config.yaml
norm: "layernorm"
positions: "learned"
init_std_down: 0.0066
lr: 0.00157
warmup_steps: 200
decay_shape: "linear"
batch_tokens: 32768
MLP neurons of a small language model. Each row is named by its layer, matrix (up: input weights) and neuron, and shows model dimensions 0-191. Each number is 500 + 50 x the weight over its row's rms, rounded and kept within 0 to 999. Numbers have three digits each.
After each neuron's rows, "fires on" lists the tokens most often at its 100 highest values on Wikipedia text that the model never trained on. A number after a token or word is its count.

L5.up639:509501525457436463545578471442480438493596522436481606478528453504468454470543499376469562489601509439450536388494537557477468494541469341539541505523486462495487437522613559552536492584529516480566401442472491438612565551485485440528393433610515458507595463471495438501497538471466547483533460443462552561415432514526529549502541407524531500581541522529492550598560488509504579565487514564440515423446473469432501618522568545475466555510539585463478442470541510476438581551463517509482508490453480532479501571506484506494581508437521470485518501512480436482483536436475522422
fires on: " d" 54, " R" 9, " p" 6, "P" 4, "D" 4

L5.up1071:439493401459424487469420525549550479512457521388610509468526494422488510541533451512550439564503531419526558531415419499475494499436560525530552512517496502576589444493472541484481547554522467443506485389591480407498537484403494500471482576444425544447473459497515512550506575614504575544481514592596512506506460587483429488469474392509399591505524452552428476498480526530576528484419428518532476491528492416512560503421517496537545559596507529424490483460471482486485483481495528436550568550466552533475518489456468440459535503486663495495512513571534561512447399522554568483
fires on: "ou" 24, "gh" 12, "ag" 7, "um" 6, "v" 6, " to" 5

L5.up1050:441529548545394506581517443450392429449603513567503446534462515568527471486545513394448511423453561471494495455450439535546422486457428445577532478487473465529462411552457551512523543394507486581516586559453509527413547569680504584526495465475529464506508446447446536582545539457503550545463471563525391558416552488496490525488486576443490505464485517459497545554440515455500454488559537506501573403445583608472502569469523434527515462489459438443460579478519444501450470559471480517479493518482534515428476537515527446405517503508570504544492459607496466481555462522540544469
fires on: " to" 28, " o" 24, "n" 8, "e" 6, " p" 4, " of" 4

L5.up890:585510528556489569475541423527532419526536437506564592540599471449513388462463468567563542424491510498449485497396495549530547529610477492457539537451555464519608525467490603519503487511497529519323559515433554555487488535448489468455473512524452477617500539471455499498465588408487515515467485507488540549583497521488378534497450423463494496525435532582461526410536484540502475476489543492464477425479560522536453492576568467511484492498486555577428430612567444485474436520429485388496505490404479528499516496454478446516594556530605524528458518490418510527510479431482531531
fires on: " V" 31, "om" 17, "ol" 10, " v" 9, " b" 9, "i" 5

L5.up201:525622511478489404517495560482511619521381484531431547556442489465593547506504406442467529525485536532539476443477450510551493490526506518535492447504499514524445520484490502494481518549485432522600463540545538506473537514446526480417560448482579444530410547518482466585540471534527504428563541480515454479459445505440532579470532502539471408427555466526496477419526391621538451455452537561505512494483521499537528443581478506578471583517485519546467510510486425583570462559465581497425463531528499567486467538413560540448370448502562503453458475552545530481574557375377398492
fires on: "t" 39, "o" 12, "un" 8, "j" 7, "b" 7, "h" 5

L5.up321:455495550451457452489531417600502534581585581530423519463617479552510398453450545508493481512462478493492529426534469496495536573505481475514545515469566567578513504491570584490452449514421439473562481449441489509466561494438530479419424458527596579475522555488536478439498505503454446575467571630550520437521492499450575454478602486448467403538499512479557455547420581523450584505476510482476505519566570551537518446458404514504439569422526449547463606511548536525563480555549491514475491441487468464518468418501432569480530510516462419447414541422487541383461501533444448478
fires on: "ed" 33, " C" 16, " c" 9, "c" 6, "em" 4, "Z" 4

L5.up1013:531532460526528483558425558438587424414604502474467503457624471587494565527502423508566470537556468504476592514384407474511573515521489455460576499415514540503551501450489542522513500525501542465585521497493537451536543441432447434500458497414428580558548489526563447490444419542482458546533473537526501526536584503523530529454476494516505382492457546506435464531596501542544413503466462508501524521479536565391481413587423413521592457374539444501518533530591522488537455459426536582479571509535548457454473522530455532540518539492513440475545496409491493414531473553464433466
fires on: "ing" 25, "em" 10, "e" 9, "ed" 8, " |" 6

L5.up396:543557496454504465564526460542478469531603559527547574451517385542503556490520426461509506451478465404545471468465504588504512427497410513443466494490407490503481454482555460530487492529510511502593426421447493456520479511510605532480435434529618534596488529390604517465502514379531404472521447534499497499555559529484509562471492478485551497522480559497488517545552586426535430519555527485514519554384508631494574469478413567516471459546535489492494482545537559593534509524529401495551464426554444504449593443474429480508556432444522524396544489470507506585417451511483556470
fires on: " c" 70, " C" 18

L5.up453:478508481504505547475488528528470519446519557580423493406410550446484489506531572496527523473575532531486384547459494534526515486580559421525484463479443477591480564569449546487461438620493424433431439487461554503525495519422479496483486558562456520582532479570386446603536510530405529574563510468489578521393548618476475516485536512523528458562473476478463510522500480534492530460492548407524547504478493521494516451567525505453572406507607461568401556530583493453630561501510468550452609473449494494468377524503476456460517459459487433481474459503536513477488501405416524440
fires on: "ed" 28, "d" 18, "ld" 9, "t" 8

L5.up358:461402456510478550512495531525515448518524573393526548542550460528536597514537440516519502433472523405515490552455578484567517581452626563491522481477501517485570589532444475547528560479430447471457436506480494627482514309533441549468577440494571524642541501517517548422498519505516470432446421431483426544456519460588380453477551585520459456486432471555467486558446563574470506453541515485475537514587496494438504515462471435499504431471543476519430471501510516507489480523515456430506500544486590455468459410495502496480501558580532376526442519481534491453485536505526496451
fires on: "is" 18, "iz" 13, "ar" 9, "as" 7, ":" 5

L5.up25:433478614488509434403450564477468503440556452554433520417511481407456379549464578488523480587470408402505418505497528480517401569448518539542405504503472487509487495518572482381504524484534537478444501491472497515535514517501459478417529529431536607530512440531441500535475371486452557465457531523544509491551501507411466492427526549488504558495488494551433511581471521531556447576598494464460526585472554487540521449584475472482583490456470590487478499548490457518480527556580502510550481494526486505504568551565520600496449441508472515551369539464608453502519579529459505613
fires on: " C" 19, " L" 18, " B" 7, "on" 7, " F" 7

L5.up976:465552569463485475562470476565466550458469533558465435456519580454447444477613462379540473477531571448563460494567446516562452490484475423505606570483500557529490447544447457516461485433444496464473481497509574511550490438551426556547503435526560407522421501624436511503516439572456503575545520507538530550446459535416491568425587446476498589465457544558485527466522428559487531419472563517467454550519456536490414469522521455453409498464574562457519569495490497528519506452471533478442508524574516499417598576504575591431512420480459410447538525566533451440459479512501454425
fires on: "ed" 14, "ing" 14, " in" 12, " at" 12, "t" 5

L5.up709:481399531519517480500558415503415498478640477476469501457481439464546515520508452529561383443509470535586397449433437557510523512562509494597500565454523553489460513585443496552493512483535475605457448429509504561459534530532379525513495561557505486480496487551534432482521436521448565549569433523524575482537496494408437522566519444529511470531456494504416416490476545582465552500442577438356575546461592509515436435412513513471522514541512424503543505477510488475511502500452427532423491519360504478498443558584568454495453525556506478494524532500567552584520533513603492466
fires on: " n" 41, " f" 10, " m" 9, "c" 6, "ed" 5, "f" 5

L5.up92:585510512478448561452509509494436454395466527557489480455524531528546600484543512544516519491538443432521497567489484481413482460453479495556437554617560428581473515439486520496442466484525376545476458468505597565535578525439423624484576559566559482583546552452421491485447494491455477425538503496593489511460548544547551538429536567532425445536502511500461559466535433586527540534522472442402552560515523553507522558469536421457585526540465493553413462483567527457544526487399517484407547561418485522467473506560493499496480609516490536510492525504512375447477490405466433488
fires on: "an" 27, "un" 11, "man" 10, "n" 10, "g" 8, "in" 7

L5.up423:521517557466437530496504520564563545447520430393405506465498501552381483570538511428522491447494537507460590554420542584430542517449485575552442563502481486496503484434624544495490531427453551565497541555382520535471662523471442565497516407520515525562482468421511516529583471540495424491543531527422568456598519533492499436431502477572475521510470489489477442543488438502502575483612515467388502505426521502458544553511414473478542435547447464506408455499456577455485524512465496569518515579513526522450494469487483451498503430458452452492460540591518463473414554541537562575
fires on: "s" 39, " first" 8, "is" 7, "as" 6, "," 5

L5.up932:463484565471548521513579533629425493495500500527392513505517525518489499484454534459506519485563425629455499449440364504533537566535581508445447485439484519462600557489514463438486527426582543501529487524487549536472462500425489484503481501416456552476504516439526420510439462480364574557523440613531435585509468473529425520486429505429549499544477423481461492413435445511530444469572541474491564453527554472545500547483582560572493445432507469482444470525542585569491436598574531458517572522503499443411445506519546508454564537477536498447512518564504501537440510423369529498
fires on: " V" 80, "V" 14, " v" 4

L5.up1066:532580511472372425473486537528474533468543613552541497512550493502518490533494425513473481515434520517465459502484506558562475423492473481536487438504465499440546535501555576469504599467399507537462580523526451463489506467533517542459472472509601443524522529444687447394461490512509626489412447479479471556447520469478445434485551504505520503456460453471494454503529505566467589471412549469486505530575515570477462584448539507539563524436537454604484373626410546442516492543504464493593475599540417491573483505475518502451434553533518475518491484486506591484478435391489541515
fires on: " s" 42, " (" 25, "A" 12, " " 7, "S" 7, " S" 6

L5.up445:556605520437440434473530529402436465531461501560450511515474525533512404482509581519482462504534437486524505488567485531494503567403508569386528440495512447512516519491507523551517466591522467474522521524432530490577476597551514487506406551446490413539547466459602559476562489484477508525468464475552508476442457544554426515513460501501507472569474430381614457573498437451499581482463508407565448431512526377502458502464477433546482419413454481581435474523507566461501487559516489532548550539518604527508441474632557526482573451523493511494506543489625485502494617480452557566
fires on: " E" 49, " a" 42

L5.up634:553484415510582497464487423479609532546535401479537577557519532516494416524474547459549529443523487567422517508545431526469503591545511468447471478479498556539479474515448539375525509582491507508503471516489519455574571429431505532512479416563429487580588553474551479460477457538439468436492489566522536509438469487398544595439553511571536463464480576454457608461555526532429502527501497514435542449463451617454484429433548534531456549536506508556488485543587407551465521556476485496546434452415457409431464430480505554501583563522499544482592542469457496477384456417482505537
fires on: " b" 56, "c" 13, "i" 10, "s" 5, "el" 4, " d" 4

L5.up693:436492406494522531564410497438411590443502551450488584517454461492408528454509500443416494461578452474513507505546579463440526437536526558417465487520470562514562488513504514529555542496500558497563457428517511527477490478411425455551572547447461486463476626514557485578436416548518486534485507523534461506480548525527483575481482440503460404612484426437495468444576495535427585465572536435467561482518527537534502491522605440488594445570437527555597489465510520534557533580546515570486484386625538440457620514474531500423548518493522504486428457514475417493490515529508478539
fires on: " m" 68, "g" 12, "w" 4

L5.up517:462643551509554526496577544524542482554515616470494550428427534497504523511499498526508519501425465520465540463471405539436531538486513516535579559555422539579479487460507601507519400475532566551544425549438568478651488420460538555420507538488471444457528456452489534521579474439500465484535497448547525543449631475526482506477493489432555507434521541456483464547427539515587494452488456518516517486420527497425530417470497468498517546590385579460546456561569457488599551497502499452529447400519502515541445459437443471480538576460443531428389509484406556462436503509503504515
fires on: "s" 27, "n" 25, "e" 11, " N" 5, "m" 5, "es" 5

L5.up823:554513485544462418449440496588500583467464440515474522409476464429545484509471484460471454430517567546520516446405483512490509607496466486479491523573532477472492456559504499503546488547511502467537539566593413459541506407440427484495549523486554417494559551499443411481482436491470528441532535543554490530516506493632451485430516542512544436534505445430544485414501539488403577506526562511541562416464484528460410560511490489567464554487447550506552511533502472487414611511497599498457572503571477513437451484456487579543542513590446312438511492474499556453585602583499472479
fires on: " " 45, "in" 16, "s" 10, "t" 6, "e" 4

L5.up874:455480424545477475463569509488511412493518605611459522539558508496430497461588465404457475433483560492571496452588498518588426566477537503464535538535521591470525509541426482536409618471479514480549531466505490447427499439521448505473471590434578417422604530478436541495519453443523497525550515491481405481472474503500576573458576499533535388527469543479507520429449529475550483591535525531508542473514507549469466498497594464506467605527517491610499479565478482515498506473526457544468458504568454499444568538570432511350537456528470570430426413508481578443505561483506425495
fires on: " c" 28, " l" 16, " m" 10, " con" 7, " le" 6, " re" 6

L5.up1014:568500541501579578538442472571545514475523555459582503467508511512592575490478541532486530512528575510538569489434396641630492488557463516492423449439504432541457469538451476493427540465367559570478494454468522586516504493475442528519584429432489527452502531472490508490482527442532529468501534522535443511434513510493512499449600529442390572547510482538514456453445651516526496513422502433522455474515442556515515528574467536399477498465549589487507458488498487515527425544579492483554466526470548455477533433514529525453419459427546480430507483537504504385401536479544450365
fires on: "ic" 23, "a" 17, " " 17, "-" 6, "as" 5, "is" 5

L5.up122:554497611553430412452578451599538489464503543450421495460539498448507576460383636588511498448460414489510426441572491509532523579454493512541533527470424438508544455562499455472408486501482511629558483580499517505545431489496497533490472495450528558519480481480450515468491517572442498520455547501644508528436418459560527425426509458536453517558565567488567514426490467509469458434421484488583464524523569516540547371522517515524446499482538502446562477552486514497562382558478536518484448546459574438493451441551476519438547433491521579584423460478482537504460513481517458499
fires on: "k" 36, "z" 10, "b" 8, "es" 8

L5.up1139:556489578551433446443525476576391434545440478461463480523446455434496494490478515496409553531464454530563496520438528513553453469539556497466532517458498517538495518533504420491514531456460494517516503470404531494486503530516493564427515409405562525503597481506559545507429489428449658473553536416578476486413528499479489495429551462499512487424420455472589519416445529531559546458425483538597527452545432522483414534475456480427468438585563515520577456486473551392511445587493442529531605520495509502508597524540492423486505498651514468509456506471503441568546539434527422545
fires on: " " 51, " (" 10, " s" 8, "a" 7

L5.up757:422531517475583495465530458537501542468437517410490531417520438488523527545444534482562518515377501442554445522583534472419482541456495599464553525534475421630469491555404465467444464500576475560518580545428473559456475488439488487538453496512531477481566467530539558560569466624480437486450514506459428555509467570550446493533417502517536527551480531460535543477591497544495563561385496533497402471576506484485511564456499524419352530520477543618486505422489457435420587482576486523489560555468527539496539492467493540489508459559511435457456579460450574486464546456539571527
fires on: " be" 53, " se" 16, "i" 10, " e" 8, "te" 4

L5.up473:446485529444520498441455461520554473529587489533475600420535497487441442474445513446538494504519476477495425498465468474506539497558451463487450477467455529534543586581512561578460497498512552374476551538427475412487531367473489566484522563508609516476454462561431487535475424556408490433508484483494556531540440550504472508554491501558572498540468495502456594539581492601442401505502547571433653437486516490444412544506528506500538517476646479489507504415614460544458578563508518550485426491486542525505576513494488453442508499507486531524527485464525641464507512475395473428
fires on: " M" 35, " B" 27, " L" 7

L5.up733:313566559468495492516606458474457553449518498498620533461541449430537487495571381469449452495467407518468535435520472522480529505514535508507481534453610539558446556383482434555501556476462560439466547433515510503351486403555504462543577492434467563451495532508435549562445497488533569479500510570488562494490639428551461464477431487481429484505510482465487433496470484522454550401469506344511508478490447467493502505514590497517466500517507460577582555543504486507507473459513504527525546552576524543491592514510484528478437492528571503562441562506513545492497419518502427502
fires on: "ec" 20, "c" 12, "ch" 7, "ro" 7, " l" 6

L5.up28:523558499541500516461471511516540498523466546527528473500528539476547515499559443430572590452581419519480467452473581594539535522445423503550531489459527535628436455461476475507498649495527547593404459554506524542501434484437465522542555605537467543572474439487433488518527447478527569541576442562530523520505535542424505552457501427484504537511530414471455513475558492497534456518462505476473457546433540428404504441480539380481494464554566443495497428562541474518457416480493500527443504569495486502483422521545569616502498537437595332459499456497505480484473492382452524606
fires on: "t" 15, "h" 11, "on" 10, " I" 9, "ith" 8, "or" 6

L5.up949:412486502486487536514603535543478428472510567494451523570529493479523542534510452432463415533463463533507559470468531466523459553444454422520568534485487543489472624519587579552498597526521540508456445545415493523517507492494455485536443572488544519488578574625420478462458424536463547530523490562472491567512463498477546563425478554544528477466448452511527473553455492563468501420549477400424616547426476432502442472566388560497527453530510463479563599425528507398486564425526502488512527609433528492506471502467493482570485534423481598540463486490581523416421448426441417508
fires on: "el" 17, " L" 17, "c" 13, " l" 10, "f" 5

L5.up737:501536482502476430517511575530448560500520496500526494462473388559569500525449487476463480475465543506454526483538467523534500578548551426526519494499527543470421577517572430452557493504488445553469447526482486546496647571504454485491481527382567479448489533530471414468483524430524496508454431540483472455483449505519406450462514508499467517498541531444491459466412545475366512508466531502475545479552524453492499601440475538508463534640486558542422538534384531526375584543468538534559518454558491573474487388506469605438559554498386380557493534568597576503476541561524525571
fires on: " " 100

L5.up763:537549537521465530487511587413521585597480592431475496486450365534520549451420547512493531446495482420493518486413478576497526489584502493507469546472538423453462473566487467451506495540458500553477471553544474528529488454517594393454534492595532539488411475457439495465400513540461547464420489540524494554425516502512492479449490453488491449478480551494458416492510454509530541580547428480516471409504503464590504609469490605512482473502482545608505503564496476536456520669480459502514581435568489583504501477605497477572490549440555507509512428524386584408422526546508522473
fires on: "," 77, " " 15

L5.up397:612542521518508540548467470463516428486394495525437499438467445562549565468521438451471510391468508520588551532466421515469509488494596490457503447447455488541467492445520471473462507493534422490478488498438464575478466530507620516544496500356525459523500480399527481502441488455473469571445547487548426457478621541467508538503458551526534451523415533459467482515477501499439420487487410546509526565496607535482516639430496535459501611460468477565452551538484515502531572497574526390462612477557521501418526568563515533475549439495487559471463569541467554500619533566457592485
fires on: " to" 38, " a" 21, "st" 10, "e" 9, "ay" 6

L5.up653:592532597419531563579601580404462481489487517534511557559464494464429436517498506525526529602472477442484557460506411454421532561488547464500522618474535581511506484471457581433479429488465479491571488469509399538487473510494501519523452508566404470580571497524442431530408440423450426552468495536563450461457507444541532570538447450500543448559465463501397562502550434491524521459467460532531543559402606456659522500479598521515449413471469530454465500501479508505481515571474505558535515460518510504483483497451473506432524479437553511480526442576494538465392599507540534514
fires on: " as" 16, " w" 14, "um" 11, "end" 9, "im" 7, "w" 7

L5.up116:528476576420516442541451439490488508427456452533487612472560413562500558530501519525430561519448505411445475452422539590502494467530457445518610487478400567480522507414416593491555450452509533539514510471465511466542619346515467510554437494551497567514594536474476501520442589514491438513506558505510612503542498548500495507443482518471525393513479493461531470595508593511487635458423426563426476492470515434451439483437526523421492448505597547449511485570552513487493502540525492502552415501479448600563508451510465507480569529464441476484527514509519603513434506510510448494
fires on: "ing" 19, "ed" 15, " B" 11, "k" 11, "m" 10, " c" 7

L5.up335:535524460522451477525491527509511459499445492557604485438540471522549552538563410417511492519562456500523547426494622566449454509477509437581537507502488461365504482417449545492546517601513507529532529402529492487477463499433530503489491467484432527600564428501476381513613491502524469435475532463537439520466509502490386537608456554574465515370517511545524538463513500490567487594421460555516503482515457566431578437479513483605477500552634578460469498525465435566409491484435488535537453477473516492492413470523453502551563441499596473497452462525571407461507502527502552471
fires on: " d" 44, "in" 15, "ag" 7, "gh" 7, " of" 6

L5.up702:510563498440471562537498415450490463412532518477555524550465500511557460409430506486546529495388493575525522561419510503519494538544527416591434550500547415458418517485530503531499554544501430538515467518473560490378486584491519543507524571442522458510537486464478536459473512400513520503603449506427483456493483477405454593473541562489414511396432563550521477505523506518415427542558459548544583483550503505502537537536570498582469455539476465449484473501482448596567431492485450635454487526547414385437504480438486544574485523513569601482581503513544534472470591481556418478
fires on: "n" 31, "u" 15, "o" 11, " " 9, " an" 7, "er" 6

L5.up1121:444540531521517508510436416418492454560524547502397521445583504447575563629501527432458526510460554491502543472402527579496464496491532430547515554432523502486515521503475525544502494512535584385508451492491486580494543493500559489449502512496581378475464510423473524459455464502600529476511560454494512497493535535432462420431478473584495472570515473538467594586550421465537496517548424456430448498444513617572439573395468474559492418389482504524506514498377534456526546525521559495472432565435496508486578562507515474589473482491493457520467488527526530485532500477632558385
fires on: " S" 32, " to" 20, " pro" 20, "," 10, "S" 9

L5.up104:613596641502440467522555544403454530502470491518410542531463545616567454541558478541447485448540442472461618421468474507515514429544537422542571536485543491501517506490476517461538446513460524512437500452460476533533547512464545547446566499489535476427563432590414498591415459427506478467530561491554422574434556461503528467555484489523536583531564500367506547480534458603414522435480529562479509484536480460434515567542456580479536438572508483492522448425444497460497503534475495544585483559508453556520498460411569511420518455479386496440497497523530460507472438546510461448
fires on: " S" 47, "in" 16, " s" 11, "s" 10, "a" 8

L5.up618:542449503489491496500517608510453632522536481515520517546541431469479564493454514492511563525526452482515500488537450525461439481456520555539455547539636436522536374586625451515524518507437513527517578519465455503514522654530541521495495428482613459501488488479495552531470547555525522439499422580479514542495527434487482471495502443477516528439443442497531533448476484482554565502554512467437509370488534537494569456442527447520441534432490559518489545460469482461503438541443483474405543463496522407472507468452446454491585498588523498628523457625385562409568484451387465522
fires on: "," 99

L5.up526:470556490466436544493520471411542428489487513439536519541547525519480513511518544486503552494464492531545547518484456509601557515428634474510420497581497544579541549589497548439456478469470499498565442491421462576478506484492523474487494555515429556454518618423508517458571494438559538492588416539425492444439473508580477445456486635470547530479528456441598505560513587513579544567480475463560509446439517474470488452545458464530500450480507399549524535457497491521523514467517584577444505466479497571470436362516389516501503435442451479477413537514531436399518386581508587475
fires on: "ed" 55, " con" 10, "ro" 6, " E" 6, "ent" 4, "ic" 4

L5.up127:471510475418579468482605522537535679550490613514532510432454468472492624471530505525597422529535472505472502466534467438470534537506520450421573515503481489478657552550456538419554501546526514515532480483524591485558472461481470452426554483463503444497515551447483409449538565554503460509460537467449516503474465555602424530518634443439552498533428472536428541537437536492511457549432528535583494441500535552510506523580449479580489527510483522453489448547508445507454548486476566534539483480581449447560475484419458510449508435472432444415462519482441500389573429535484503507
fires on: "ing" 18, "s" 11, "e" 11, "es" 10, "end" 5

L5.up1132:476472523418470407542496542564477559399525463436547559564444491508512564477501458495524529419387398463458425596524592485497492551508482495566619509484432552396502530453487511556518451460487423457532495470418595554529523478486530459466458511449535461550444532446446563542502442527448543539553538549498509569483492557534428459437477508559455507475442495622562461497584503537465588551440621448495403424463429429418476493453442475554474573457586496516489412497520540463500539510598482557476555443463536495455598449445531530503516482540506479513542465484474471555523587477530540542
fires on: " e" 22, " se" 12, "e" 12, "ing" 11, "ist" 7, "er" 7

L5.up468:434547454551471437460562367563511594506526567582410490535384586423528515435481460601426357499530515538480490456511494471511539532501527561452545570523454521525529540487494502462517482599512550436507595450547524499530498397575539514507546494532432505423514451393564451502488436545502473486570515540526416534529435520426390545452519543516492419536506538430510499492488451527555497514474521480580476443503492496438414507508548473539425460661483506518503507531500579506489456440530558504492558446583526530385513491502469453464497494560521536431523479513508489387537440575482511479
fires on: "s" 23, "es" 20, " is" 18, " are" 11, "e" 10

L5.up300:513502559584480499510533507508550544612493526450504573572523530626499561528410538467424498513457523561517531437443464542565427521469550467528518536380475466479453573483580551426535539535447499437493551487509480550457509528446463507450512521527507428483484565476408563485504505427580534509540467434487497461565452360543493511532505528520563546499552487564502431510489513498424508496449531526404559408473490518609548417579491523512542422566563537405553556542559531509602478457479576561391490445557370449432444499480565545484471433476489462433497510513535480473426452547430499500
fires on: "s" 69, "t" 14, "et" 9, "h" 5

L5.up52:515441564498455573457418451535504534537444500464576590401476431563484525509427463529438554564471490509531489541470553522387528501576504530581502517508440465385518547467582563457465442503434484506462466412488528564463534514510493500508472436521469567587561504482416490499588464393327434544498623528455520538452450539424502554480597478508534464493442577471586576571528466494458405496456588501428521485532477606487459535554423541518448478511497615507448485447508513495499479549484528545447533468479467498519473539437488499554529440475522400539491568509580477479503481483457540471
fires on: "s" 25, " D" 13, " of" 11, "ect" 9, "ent" 8, " d" 7

L5.up15:522434539535492481498540542533491517499474572516534467515535469485425519481467490535560478517355481439486468473414609541526450514623466429545546532525425482497498497624550475496563453561532514470464484517430508590457486505572509382493555477488565442544462551448484428575485422518456493495460528549476497518434472541511450579555575478480557469478422560449473486511508490494569578478489506492498562525532506485552502452483450553489491488498509411535479500478483437539425442532414572501485518397351560456555452574545542569483572583576474519441418551411496484515531561561438654465
fires on: " n" 41, "b" 13, "l" 12, " L" 11, " b" 5, " l" 5

L5.up892:432543521374512477433477522510556561450473531601506531429423569499495544413447585503447541452566406454546599442458505452543584512547555505473442474492534512508423466419397543553475507567444567499549468461453478493597432527450449480484495479499500477417552575550480466544536465471426488474536456469515533495471521436498472402474486462557588493545533503473452473536504555470489458569521375453425613512525461552467461516547528472514557539537519469467536504500572574496568458518512502438542415453592476577556639484497410474522489493509587405505538519546563564520562499486467457548
fires on: " m" 55, "ap" 15, "%" 13, " M" 8

L5.up488:498504468501441504455514565523405489500476447484490525397608493485450434541530475445473606531496493409548476572571550444570453504489509450562505530483536513450648472485511513507528417570555492515542431525360494467540546533531500493541443441499441519613622488585463541520570430519478496531534434534561484606458461496643422458513526531519464486550452438503518534502432490479513555578478478421517481485451451471505438506483571394476553460465585570544459483476465429493475588427582524496440539423537428442497483484502461559557522524498488471498406505539567437507508503445513565529
fires on: " E" 78, "E" 16

L5.up970:522514502467536549479452522406401475611489580452488503409515490421539452433498532458493505500558384455551510442513508453469528517524527515559541549499487501536603514489558501423471545503504518432556473577509587422573543437449468582528590438557535454474541465508459436501536455472564539526454459577475514560492503542475414385441570551490578566525549512500564465523508447511578451438434584479495502505481499536487472507439600427588487508437402405449513503556498483525518477485519517405589430537508525549512503488497497422442491527427510525599505601487370579540561528503547492458
fires on: " S" 29, "e" 15, "S" 10, "n" 5

L5.up859:513534532465430574544483549509437496442539428564507511452477417541518533518475470554573419489492483453563520434538585450407595467422442538483449580548508508563462534434462482434474481490450443516491529513497531482469589499573456436428538595484484422438505499486373545554449442383519618493471474467460495420531479543497486483506520473484567497526503481455443614541489513503556461559485603529547517478446506410524599556536517534561612556490572443543534503482546580426473521517451490483448520456601496452568457504474443514574464483546497591489525456452564498466564453423526414440
fires on: "in" 14, ")\n" 12, "an" 9, "ion" 8, "p" 8, "ay" 6

L5.up995:535576468567506464514522487571452528534434441463489498618509488486407550493563519510483470535535593478507482612546570551522409518561544506508502522413514587452481528501516474466503456575531425532539581517418626448600491382439426489483477415492470520576586497490502442476598481503582533492554488483495536590527539411551432560498472526524459432549440532486603507552484558561462526500526511563496555525469502476488485478546422494485522447547426492411381452588517506431460526509454518515487412541491434542439486412555439520478429417474489441440485517531460469515557514537585520545
fires on: "es" 18, "ing" 13, "ated" 6, "at" 6, "art" 6, "ok" 6

L5.up450:444421502516464547446459485543448571466457568518522530481470435543507482467446461572495494483528485503485416456571424490544445508519427437497491500535604493559503514584545554516508558469477519601521496549497490510448596467515483501456497491548532423503524485499467482518412529519435488530435469530432428514385523410535479593546538476503525518616475489531477498498430413452588453591466471479489586509471426463511404572456532531536444361423588495549391521448524488475481444489473501568466459403572535538544611518511490572490572549558470509507525508478516541506436569535658579494
fires on: "b" 28, " b" 23, " c" 9, " B" 7, " " 6

L5.up1129:448495474472497455458574541493490510554502473548610509492455417512492505455543465490531460444450423418601586563418451462458497573451491451456403553471522475523504467482536444441532488514533474472372503508533489508481535528521487525438575524494479368452630519485501529594487615480497538513616415540499459486460476536567484541528538608499521536553404430590534419521493515413504442514462436511448545479520533451549533528542597475529514475547478521484442488463504468531438466537433484503582547403504484527582486547511476570521514489523407530469471486535511598409553539551375570531
fires on: "en" 41, "an" 13, "u" 8, "n" 8, "l" 7, "ran" 7

L5.up1111:558461436390442469489519458556439500451540546572503568511482416549459497521472554487523601591453481466519514530535524516610516560566544560526585480539469566549412406457521432388406570502402565502603497541561424523543445520512496457553502509427577482478493514443543429510496396417526497535519564434529493511452504465468492554541490557586557423532377380459468513486567413474414493551475488501458534515458503549491508512444469494492555518610436515446509487482517513481508539499529457537525591527579509548413452471503430523464429427453449531465482488523493538498545435493507567548
fires on: " con" 19, " c" 17, " a" 9, "ed" 8, "y" 7, " was" 6

L5.up636:489523486475458511411425522548479613402479469538530507514532494515465442578488565487537498538548573500436628465491540554557556554545463476560515566476523501419474526505428470500442451556452461478507493472471482495435528495385480516485467434395436500645536500446494408493537488495412479552529543443505457547465517525609481412463520420507562530506476482553573537582501434482390551517460490452448591480482474511501451507556477508528583561588529489495476544525441488422499512435554412535465543637564485454470467473496462444495510496468535478529597461432573401518540463472489434601
fires on: "as" 27, "\"" 11, "iv" 8, "ing" 7, "s" 6

L5.up337:484546493411532478551495568544584534580421559458491581472497502386467443471506536444484585533552483593450458457490540532457429490527575493442469501566507451433502472506519530519524462477483524541451506455549583588521420424419537440439482528497547539502433565508481517550514425450591540503481450480468486393509454511511442508426503467416445518468528509386414595606484439535514508515515463523454458474456579399489492521476493470497538564468552485568485435566666455428546491521471471632476544488476521554407529475530464517531546540552531519406475511565527407448494562527520479499
fires on: "t" 58, " St" 9, "h" 4

L5.up382:500572447482502575503502579450437562478467490567504573540520508499511591550510566506586590542402488440530547560464505435454462547551479525567451477566561439534420483524521527505511419435504448560519446479498499499558490516563514489466365540440558476446467527463499471470446447489495595484490473544538462498519571426560479488566561485549564493436534539622509459617555550546540439553498430561500492444521483543492562494476504420570511372448491445505450516543429447430519581541403454429498542511535536517505535501496490424390485540577522455562518510451506577454398474451434420453
fires on: "," 96